Weights of a small GPT-style language model, trained from scratch on English Wikipedia.
Size: 15 layers, width 384, MLP 1536 ReLU, vocabulary 4096, 28.3M parameters.
Architecture: biases, tied embeddings.
Training: 574M tokens, 4381 steps.
MLP neurons of a small language model. Each row is named by its layer, matrix (up: input weights; down: output weights) and neuron, and shows model dimensions 128-255. Each number is 128 + 32 x the weight over its row's rms, rounded and kept within 0 to 255. Numbers have three digits each.
After each neuron's rows, "fires before" lists the tokens most often just after its 100 highest values on Wikipedia text that the model never trained on; "fires after" lists the tokens most often just before its 100 highest values on Wikipedia text that the model never trained on.

L10.up1169:144130161076062131107147176068114126137134112126060087185146148137102096056076113142140127143183082117169134139136112171135116110128087110083141160190202173105165124124144125109118130137145108126144043147154117082155134099175128110131080150138151135131128168134118155130102127096169081099166138145123150142174122147207118153154116099140087131141238116123107107168137124079144087174134
L10.down1169:087103156160100094141160155141129153181134183063079104170153130136078103122133093168118147110196135104101118169096109145153182175132144133107128136139101141120144119109154157198112100122163099142096154122126146119162166086142146131104065088130104136099120127132165057135132088179136162110142093141113110107129188113165112173086108170014070100178107143067125146116133179156145189143160
fires before: "0", "1", "2", "3"
fires after: ";", "1", "2", " |", "3", "0"

L11.up528:165172180073128123139132127147182122124155122139130114186167128102164114102109105088183121129129126095139172191102171129082088097143141070130146191138152114125072085088195195096126161072132123121107101101117174122139188148138077135086139147188096236147207047092148143112161136136157137151150184119124102081127119124118144085116062083140110162168155116144142071096112099117175140116160
L11.down528:123112120149180071177073191227143104153157108155215136112092082113135104090088123161161099119125133109104147115184153112121188124067115074083122116180123082169113127121162187136089098161134099141149118165169080101167144188125090128140125106135092145063050170131151141122127166130124162115086109097152106154109149120171148099094096138164108088168146146164172070127134103098147146167137
fires before: " |", " (", "\n", "–", " |\n", ","
fires after: " ", "–", "19", "-", " |"

L10.up80:131174156078108113085140123119151134170114109140087151130106158109126115153081118155146113137154125156148157122089130176086124149123128070137133149112142149132180070130129139087128143107156164061097088144120145106144142109168130124092026133156141163140085115132141156121165064133198088088108164137129063195180164120193156155045070109066111150137107111127032091089081181133168098070142
L10.down80:131140152106080068090132150115104089152083134153120162152187136114112108074107119139211142129139130129189151163111116113126136173119132106117163139077114130110130079160118131153182077177127064168128044137145161157131117118149192166129095123132143143076099107141141120108135147155160095126130089117095067184091177120109171109117145179116098132127143171104121162198138160144141164103128
fires before: "0", "1", "2", " ", "3"
fires after: " |", "2", "3", "0"

L4.up1216:101082131180076109133139153119179160074097127075153121128164112144152151105126105088076148086131061105122142174069162153134147165181108062158170176128159130167125087108116156096078104079167102132152164076135132081157127106208102128089116051173104135163142097135162129151138112140110044125157129143085079096089136109096110123124094132139168069057099153114105139101103101119164118101169
L4.down1216:094127204158139132125115065102127169103150173162194151147135129078140141136097156165119108143068129108102073127114161101099132172100076110099102127134105076202125146098120133180104120198150102165078141144156130157099113002135107153123133177053109126134157093127144128088142169119123127163127164135154158122152098117147123131150088177120184148064093087139134152148076057136110134144116
fires before: " |", "|", "|---|---|---|---|---|\n", "|---|---|\n", "20", "19"
fires after: "|", " and", " %", " ", " |\n", ","

L10.up1503:150160169126105086101178164142183138164164136088101141132136122106138103150086116127113095062164110149111061131120133109144176114141112064112142137143143151109158080110153094118129111125121173095079093106133174088121125083134130144096120159154133132152129150122220084109192071114149094071115138143083113130114136117113164149129101126150175123180129171143124144156114162095164136102110
L10.down1503:154136119138148123156147116156142088179157097122131106146104131134146126156175067175176113105130111142132085121100125089179162156147186093122157118097150131123125115070133162156123128098074068163120097119198138030141170120126189122138129080121149127082137141144192140122173094119108176088122116127117128163103153032156109165114089131078107135167149173057135134172197100103167133112138
fires before: "0", "1", "14", "22", "3"
fires after: " |", " /", ";"

L10.up1014:206183104094076143110159179099208126121149102162136114136137056115101093143068126102139103115116093151127130103161118134167149132166112113082105120153123083089151105139129144116098091099105090116109068129113184159118101169116091076151117129148155123182106123187203146039116096151121067142159159139072102141124152153132130139146096069109118138204178146126114107178141110090136137072135
L10.down1014:121141074096095096099092123160157143071152145123154156111170108144080072098164083163181130075092126150116132102105108099134107124116114101084140119137079121162152166162110140137131087115144093069119176091120106079151114122115163135160104090137131176131070146124156138171138102132109193140105169096074115091138157135136093095160101179161091132134062120079102068178147138159087156141133
fires before: " |", "0", "2", "1", " |\n", "3"
fires after: " |", " ", ";"

L4.up305:135117111165150149068129187144129076110155154187122167097140122077116116127098084082159112155129125123167069170157101140113085161149100113145133116129131137139171065135111108102126082117104097149116166100085144117158152094124190156103093157127162160162099107163118125076172111162137174073144109102095092167150145117111075140128153123131138103120118137124086148133159130071119205102124
L4.down305:130164133153098141150100086186096131126070140140168145182175049137131131109091095093119126134137131127153169176143128106085138141144156145130158135068113133101094180121067131136104124108152112120145092162157090174133099129038131177159085124050151132133109144177212151152147119127126128162151106181097112098159190106186142179105120174119078127099098134173153155175137171136158096144068
fires before: " ", "0", " —", "1", "2", " |"
fires after: " |", "0", " —", ";", "1", " "

L10.up1308:143153154169129111068115156149160145160166080150113151103125090126151137114138236110129138105124066181119120114177114139103062098134168183112143123128165153161170126124146134125112139112149166153136120095108152139085161185108141162155131148140066182137123112119141143145153135174089104118173165085122048174111155114152103185092132097122130100102170131092169095115094064132146168155133
L10.down1308:111091097128059101152160115149080167188131161153144058200140079206033109109138140130135170146099229105104103137115158113099148162117173121128207088178106092111146084168173128198062110116140080162140095134097149115082169134126083166106061117168130172140140139136162139132097138125070129128090107080160096114148124126107115129130133143072123114139101135128094152160116115137142142061101
fires before: "4", "2", "8", "7", "5", "9"
fires after: ",", " ", " ("

L8.up1280:113163188181151165130116110118197107147143140114091169184082102107129085195106141172113145201130092128133125153144129099096134171145089089151159095115086177163102152131114118103169202178175142159135092122138086165092132122180109101071116118115136093132181133091171143180124056146110085120148154139131093101113120107154170209115060065127109136095182094132100081116135188148146125115159
L8.down1280:160109133177169102129097130146141109140127091103114087106082181109146126082158132072161090181109128130120146136148078175124136149134129127159116181137155111177141132217117092071164128118138131143197157114122135083091142118097124134141177136091103116194086183149119100140098134106145146042152139132090109122126126105101130133163140104148173097109190184184103099087158122168155094142157
fires before: " ", " |", " the"
fires after: " ", " (", " |", "born", ","

L4.up944:136129131127113142094072170119138108087169102150160166083099116127120152136065221137111144108137129143114211103129106139198086136133124077140129103108176146164186063117158131083109111135115162137162106123103183082121148049104158110128114138156130090124116140124156141096200067156125125080063122070103123160132134169156148129125134130139136148134144138084038131077105091063141108118137
L4.down944:067130085103182072095086146162104114121110074141117159141114099138120090133122198147120158134147161125128186117074183132087141143090146164141149125099118086142079155167153099137115117130064167120111136109129096089136156134141197144115134151099198134078094119176062160122125120144143115140096098113142172123155131135101113115157114152132101128087137120126155114107134113140135149145157
fires before: " ", " —", " ."
fires after: "%", "0", "1", " —", "6"

L4.up203:138145101130087122124127132136147135105164073098095131115153075183111155144198138104114105091121074165162109175060113082103128126177167108181201139128138128161055124123164176120132141153167031119167160086096118159066119182133136117101113104156055127133162120155122137157117138136142119171108141123131050077099109106142081140131147148120117091081126174121146118102183079142170134134155
L4.down203:098190143181167171185101119103125116150139176146139142133152045120147110135110183117126084145083162152140118122102155105125114085109104130100116126170048109150146066143147168148086144233089113127120112102130178157152129097190203152150102221081190127076105104151102097149164159114087096135118173173106132105119130126182073159106104069131152119098129127137104099116122099163127161155077
fires before: "|", " |", "|---|---|\n", " a"
fires after: " |\n", "|", " ", " G", " g", "|---|---|---|---"

L11.up246:141132129148063145145145101172132157141119151127141124191141111163164103117122119124145070054172135049184074164091134133116135121135086088157151145145179132093121079158137141097099119157112104162152116110118157122065142122100136126103067157154131132135064146128158147099099132172170128146097160110123063121157114152172159130209153099068109128055186129110028145119110122092147154145141
L11.down246:074098104095125143096150130147132128153183131122101088128102104117175099079113158121137160101142080100139131110070118083106098145135111125117124097148143120137084144151099112098077109084097086128142088141117138100136141080112156084168052121183148121122178168130160104158125078144125170150113116129127112105150124106146133087086117116130108145126131137094112135157137138138109123120103
fires before: "0", "1", "2", ";"
fires after: " |", ";", ",", "i"

L10.up1426:090153134140157139119144142174155102146111156162142123143193166131134128140106134136159157122140092171118136123134104124100130119146153111149163096128161097138141117140108124150126134128103162120106099133106104111035186162114090127150118053144155161127172099179094101119187150109160161160101134076010084108153139136157121124136087114109100124138150145092131107140083155094149158091151
L10.down1426:092166083173128176124155160190109101195099082146127149138108129099095075117080126163098118118145128124131149148156160161152143132115077115108115166147101095182146140202111206160120102131185135154176128141084166110144174171086126146080105142105143175132109124119171098104098134115122130170116093113128083139116118082091120122153120174094124137091135194112112123114130136139158159073127
fires before: "9", "5", "7", "1", "8", "4"
fires after: ",", " "

L4.up644:085099164122077150130162152112125111086083086118107091151212104188178144113166103134161083031156056134218192123088093080128079113157148145208193142171140076117139132127153227098170085090200118130176142084118164098117119100078126029130125118161113090181168145071173137145112142095148120163127147140090136075160136074117104145129127138065128111072149149139160197112104117141135121095144
L4.down644:126150106124134122117109125072136123125152102094139161166070096093127144112085129128095150214097108124081114115077159129102136092096145080153118086124123109169138155118096125130054156191129100122098098173163119170148176109183127122189126137081150171100102112114133131090164127105073081070148174177133144109146128131180120109124206164135170121104144139146131095160153101113090255136124
fires before: "|", "-", "20", " |", "19"
fires after: "|", "p", "\n", " "

L11.up593:165145160083099119183167121154146147165119089125138151164154134172205076154119174106156098112114097129102175124102095126107148088170144159119152159156137129165099180111131113107141105094190133143085120153116142141110107154094170140086168099120098126143162115135185152121142128104088100115085147144077150162156132124141142154118137038145099144146101093070149092105160136109098145175171
L11.down593:124099075145173137156126162119075121148089149104097109195090090132167199140171165135139124205070175147091102185116065153131185098132129085118126087100075114159092177173077064133184136136213155105076140185151119108135121138107110110090151132161142094105145130120055101146099134129154128167169072130185105137108090157112177123172149144126062148129143105151144103083086094094105149106064
fires before: ",", " ", " |"
fires after: " "

L11.up1293:139172214088100129081159134158171119148126122109094182139117098130188118130145099160171130080151098077082107136139101153124090159133148127089094146139105159116111069179156108126099094124169134118127144143086094114166109130140145141104104101187191105104107079140146114151125121133114085114152163131116106132131130160113177158100006122093124144170101137126120110138172140122151136141078
L11.down1293:121165107087126128079114138127122184168079129109103149183130117167122120149125090142130148142134111120146093145133131159086130152191136132105137129134134076181148098107141189132113101127167099167115127129090109095124123121059160147129056143110147121224128084120212167098185126199098166134145106111167172111091124119165104094093151149172118087132098077142114088247153118111125123123129
fires before: "0", "at", "1", "et", "2", "ot"
fires after: " |", "0", "1", "2", "im"

L4.up377:145156107124156109163032135149197111168169122196116126095107086126168089162053128110147077108156141113129145177107086106145121112131104148085095109155115114154147102082183146122120088129109090115112087156110098105112132145138079109147070157109108135147101097143183106062197154152170121120109159144150143173109177071144136108083092107146135130171135091134083090133135131064144177128168
L4.down377:129104132112048084133174132164042097160134097076135176152123135143104099102181139145114160131154119145144125060078111123121094133128154109143165095156095103138134099144131057133190180133129124158132156188083150144132111137139120136146130058150132203160122151173047111122104065087111142097151103134089132062163094165174104129153139130089206149072081138182137125141130097116137072115147
fires before: " |", " ", " |\n", "0", " —"
fires after: " |", " ", " —", "0"

L4.up363:121159154116098083103142155189110095108113166132090137167115131223158132104141098040073152098169089117164094130133160137142113122134156141154112141155129130158102083109111176120136151120153136170153104110096080147079134140101091136108093146115123197121166096173140088117178143133090085110209110113122143135166148127138104101119185079144137122060143104101121119114095130156191147096109
L4.down363:128125101152086153109103109091110142156098147138091077103134106107174151147091082105135139195081139130128158188158106147073097081115155181051153151149100075188125165111127148144074181130133108152142139152150116172063135198114131122114113173157137105082147102127159114101090127176125129175067144180156177128197135120101204102150162111113072136140140145183143118144114147146162110138116
fires before: "0", "7", "8", "5", "1", "6"
fires after: ",", " ", "1", "7"

L8.up188:156161123183130113111163106103181131091181091078099140181121159105109130127105152140148135166132096081151076152117110122082102196136096055135122111112105129224074110053176120118127104056151122149141145115112130170071114118125118125104112133101054171212155133138175136150140105071101112136140108095097067110111118129091149174072159066115123144092192107106135087137119144097169189131133
L8.down188:096131114165112151130116136131165185172128113136152127110163171112126198163142141200073142103133105138116200154159111129114129133109168113205140086048081198198173108128147143142163101096177102114145161076154131118059183112104138120083207140141076169128153118070084135160122183132156120137125133128149090050113183166113158075146119109117105154095145139157110041084134124085125144138122
fires before: ",", " ", " |", "7", "5", "1"
fires after: " ", " |", ",", ")"